Weights of a small transformer language model.
Size: 8 layers, 3 heads of 128, MLP 1536 ReLU, 18.1M parameters.
Training: 321M tokens, 4891 steps.
MLP neurons of a small language model. Each row is named by its layer, matrix (down: output weights) and neuron, and shows model dimensions 128-255. Each number is 500 + 50 x the weight over its row's rms, rounded and kept within 0 to 999. Numbers have three digits each.
A block is one neuron, or neurons of one layer that tend to fire together. After each block is what it responds to, as a language model described it from the Wikipedia text at the highest values.

L4.down136:474471495439475398494499522531452569458476504406472425448539433546482460542503520616425540486501543561464481468517472444487522507472543439585514575471473467482506532507565532444522493420549493515533479547519568456526568529513440545511551541493462508539550545478523491498525518553576551495454563534540552616416421511487569573434481544483420488491467551515515543499477516527494587455494
L4.down335:503471605535504575519485476459575498514517524551410475492573467461401473529364496529495488474596502474508550544540473425454485464443566453532497609472477489566447517497470491441497480453496466481534575528493415523381473483480538504569503570467553541522485519483535476489542459545446420467558533554483448522532460437460514475535525573437459556548502469468522471513599477544552532447483
L4.down375:504488503429559450483499579508529444499483600506522521504557458518574582467516487465510421528539571504500543567490563476459541556540458484455511531388554468533465451574567434592505493480516568474608475462491438521517450416551496551451475426549544477497461585482508469496451574568500498427555470530488412479536417529427497463509537525468454466574545536510503578491523496488427468520519
L4.down455:465444462451576479555437475598439489508429557500505460488552465433499610492521401538555526508607542580522478511477492535494574554490579559546480505493570494507484485557455559479514558547500515512458588503568555470559394469444470500487445435490480435522535409462492498454432537495612475501552541508404519483487511495481516534466518546494505499510570552437536530561485480560544444447457
L4.down691:476521568525559474490433521509412445515476580494560434476488460484424456571516502404469473444485528502449491482470598510508497518426510466556564534436415530592530551496526539571439490557494582517528597462529565487403492554522435551491490446596503434558509522440476521527412460512515514496501547498444385403484548445526488484498513525406482584461490485463481534596480517465528519543475
L4.down906:576436496530527497438459483514542435371469440490493377545575513483469431507421460456591524577525538470532509533493515433480526536547507503462605567447427543528563464526411462462580420426484454579467581587427461507477467544533530533568495512423432532427455584492511546470582407577540426504407506461436581474495466493490539530420422442535471443474461459544539484444558421444529504491469
L4.down1184:445568545501507449521511561532526480502557510535487447506418501552355518531496563507565412476454556463525483586489455495486486476466448466537529533476465499486482440489521472460457528481557479470489602490578567392441503498437430437472499488468548546518465599419511442451477474475531500535596426473457414467518403465517578485587555561569496507447463494577455697526506471452565534571493
L4.down1459:517489503542485438454490461553533558528529543502468465451529498402542507463510489496490400443497611444518423578457448445573542555542423401575481518500490558515475451533574399513515540516426501492445461528512470499471482506452461557507505512593525502455491550466456504566502537520455547495536449459477483448502461414528500535500622471449495549479524458541539557440537586501429388532556
Responds to: Fires on lone capital letters opening split proper nouns after "the/to/from" (K-oncerthuset, M-assachusetts, N-evada), and on "th" after numbers (11th, 410th).

L2.down262:626508555561515520515427543468502526480445418564484488443489423538492490510523466489428505487551490443555421458546488326455518539400513497478519498508461514569537570501449421408509604465433429526605525544522514494461465424548483515567554588475527485518400534523477527489529464587449486506424562582512582640561471504464532545535491534516476436573474505511607570491527484485484430501449
L2.down297:511484509553497458444561511537505418519506594534452511401531622436341456504494496465548479534523508498502482510599444501453514511555455510527556520567493382486533507448587430484483511432441509471505602379547475555467570474382536495524464509498530443486485518472528534438409526553602591511591480495562533477439469582524424521539525564574410481511619566403482478488398553542588563470610
L2.down304:534558585470553485493439509469521491434380480552482467492508547511541505534466456478528524579468561552472523527617547422438453453470444521467617544375447418532551496550467499534514563511532430499531567477502525531537507460539524484601522481499540506545432557456466495503440499457517455539495603543473667524560502543501498562603517558571501478553449498467602533454601463410472383547498
L2.down321:537494471556547539486525439459535435625554449443463504407587503504413582533466475421463506522515417538471492554378544507466587483540496564577442486476563450529391454510520513493395483597574509459473521525530500444449557498488488439491508522518487539523472452504466535577486549491483511510467635470484470521420549534496487569398474531412518473519555507528495446502468497495494509414500
L2.down649:548434588487477514447497472392421394497377404479464455460509519517458521533608462484545511494600463484561415547544471457524572491429602484511434425472523502511553477463504462535482445556502407534473446593514378545644474478381498551430552522496476471441395566534465501540489476522512505503490443548472545575473521517469516558478483524517484492502549488560664549510465547554460453593549
L2.down849:678462542520551495513417546521457539550399414568460480473537478550447545503522488521502545530564539452553430508527528335445531533417520557485488460453460516605555470537553487443511513483484479543549578559501478536502479418527501491602543501512505466527406564507452508465483484571461452568422603577443642518546516518424535608516497537525441453572512486519577578475606503431530376521516
L2.down908:546410533498465502502428497487448529431486470464518484560517552529522512469495508535510559482543506518548459531564580497505522495454544559444537488489605542527471519466563377534438430505649391530410457508493511487618483484457558474471498479484477442477396566511452526492588457508533465520485482550472457493497414496555491410528478482591486470530454470533574494487483541493517397500460
L2.down1263:573520508556526500447449514496456449521461483514500451472490527470468484459474433468488487548525589457475556551555513497482552489473513480511555535480449523546489552500523460454565546504536462488533502540555520484549510477472491445570485433473497493560450570362487496511416551505511465485580560583479602563497507399555520555544501588506504468470466516454554518425500357536405517466522
Responds to: Double line breaks ending a block in Wikipedia text, strongest after sports tables, section headings or infobox lists, also between prose paragraphs.

L5.down259:409521480513471416486479422526493460417500494546449528472485545472522522598475526473480578451595591533550523483416516578505509488506465499498456441492489438505524385621471514452421492564474547638487467487616419565496537466539470459526543442513484426498489513467490553541429432574505450566530478531495498503457505422428532510491535508615442487617477496515481545482513571470451455497528
Responds to: Ordinal or sequence words (first, second, last, final) right after his, her or its, marking a stage in a career or series.

L2.down159:442515611447468539421417471514554567529512574485519524511368440514506524496465563555463554578496509493508465506468470491429499500507439406493493503431452432475599512515486550414422539490461589522514569476501563476431453501565583522492554490456528483492605513464524445478457552394568514505632414472526402476492468520553436483505534539492468464485519498466462520515512509458502515496526
L2.down367:510440588481478486556508476417488463514462486521530561517450476544433492496491543520475531517461482514574427498549464558597490369468533500506511476499460576461501425562448517548500456468547479541552646551486567536443497510570557463495455411553536435487441508459556520459553510488471491436567408537530399437487523484614395502519512470393475552616539549550484529553455494500484618611495
L2.down502:411486541503559452479446465472494488522458533477515520538431437477508552497546532506488539526463531458458478561541459452566543568470529449542410489470497541491517460497509518392455497490461405447461391541528466543437454516464496484668536540499499643478503504519451543457514491551493510477533433506482374555550547448412505508473482558578535533447549478479517495495442552516459485491549
L2.down726:443403582497507515479511482550470539490483459567507504442401459554508511477453528425490539511543491406555547472385452487485525447484496458517543467449504570435523448462516448477472506526577543471544478556560524573459496537599551570534591440486492525469387470592462443514514514517509446546567389461382470459362474584588442519478493487389485487526504522508538519546477464498463523459541
L2.down750:455469435502491499491365533432489470426514530577563506448515502579481531414367515525557521490527552497532446475605502544530472422531496469507421600467391508519446471570456502543479494591518451489518543527501520455527436504451506518528493498516497425445587519450540484496433456545557502545638437412521440639402410589487538495506471530561530525555540510400561522468431495395470544576502
L2.down1237:392437467450549463559569482527505514503650457472537400531468472467443518449500549552528578474489478494520568484506448559492545446484516462501520460488510424404521437537520503417498498471373446495488599516561476672346544477475542498552513544500541554498533451494426446465550521514525521477483504483450519506505529472455537540396522507487531534485543539485511458529523494466494515571515
L2.down1321:533489465481534513511538418519490499506486504569473498395443514552445483365338475527573469490472535385509492519597584524560458537403574402519521585472460480562528469543482510499457566487550512529475473472537486495443415523478500522497571522463477531524477533502473476529551399422465544508510485433521546588469453460545420436480509536549533439425589502505526513543452522640536425447481
L2.down1453:341422533591507543513469466536475401497488492454573552506511572509520520357449503503582522441528513527432570494505582541450569507483483464508451451380587482566485501570467520530536369454542546528566471487529494482522514515461574503478483522417442545501572478456438576551492479528495470555643476505563494391579532551573600635467484535468426581499508486362594463476390419490554606463532
Responds to: Ordinal words and suffixes (first, second, third, -th, -st), often in sports tables and records, e.g. first major trophy, third place, First League; sometimes word-initial be-.

L4.down116:472457524528542531559510497455427535466486490503502453543431533518510564367471432491518529491517486445533515515536484495422541570484524532543523566514566511600551557493580495591490446509568401556535444491572532427525527471494448472519488457621470506490401527493464537472507476534507520500486499566409508529471477413548492555457432539566475491459457437494545502405595499431517412445472
L4.down245:497447442406530503532422495580537515564487553548528471470591513507472576476505491465501440317540546455428463432538558450473502500547563412505494561502444460565439453614503463488446411497551430539470483576522552454548530503474398512465485523524452447433447497440406547464491437469547543503445509503476480455445494517531522519428519531545512557577541406513607519438505523416511444421552
L4.down592:534438586468553508518427512526505444457423572478571382553495532526618402485467528451447548481472441426607503528522524461448510526549551527479489563596478558452586465596495541554461469473543396487459532541536577441624506421543500475493573507506479535445455462486501510454591432502531462497502589519482457438425539424519463490485450490492477497508501502538580513502578577369517395548517
L4.down679:470467495445622482529439550541475478474397555535512459473517471551482582463521553474497485483462530527466488447558594398443480422538493484483532544474393445557518463581458481498426479436513439529566454601549534475539543411503441505528517560529450483503494596407424499544550536465484531546492512549496563475496426505476481535356508535495495516567456455469610519442507504436450463446473
L4.down766:475483594481504523381485529538438446494526432490478453581476527421506501632505543445487530568557520477589503528495517493486543492432485540461471536554507586501553517520503523527530520436454549548411524457508457477540515456544479419555539618534489515473488511430437494501575543568554534474580568475492547483458524471550443549546466518546507421448455487431606544492467472514599440464426
L4.down816:493516552537451501474439571564465481506443531613473496395555490544470566533430536523497574467537425478526521507533476546477419394407484590453556507485554538448574471482535466563525501505563504483501652491499534570487461440488567534497561485504554575521596467509521586513524532434624462495516522459492505611467457429504408557485427597371486493509394473445595562486427515525432509542530
L4.down833:445497470418523523564525526545486497466554531450504494565522427589447584471486559519479521470507506529424527559517611476545500547522462553478442472499524513561568463578542465527450496543436508498493488516460492403430556481538499410472454442395492500553467504497409594504493539468456577592414524513457513462540473468492414513489491567466483459578531461427539555485468525500419493457436
L4.down904:524431467483569557474467545424488515408584492528456452633461456487494532518481435489540489476487475434562419542525379524489502540438430460501534590476457516450535516435457470603535420430511433496509544471567461495588470482534559456497480429519546503457450546472479456427611532534528486531560424497562497508547469500571458461452492474510441447496445400405543527446524456432540442559535
Responds to: Double line breaks ending a paragraph, table or list, strongest when a section heading (=== 2010 census ===) or new paragraph follows.

L5.down1122:461464500532461368536473524481531471478592561502537568538481535497514540451501468499555460580500422461516420531473499548472463434515416459522534563545559507590559543452517473502470451430473348563503427564531489452571481501395467514513581481469540509501433543454538512572550424497420440523448407471497562671514555490523505485516457443543511402548497533502490522472574504485565537608441
Responds to: Double line breaks that end a paragraph, table or heading and start a new block, e.g. after census sentences, vote tables, or === section titles.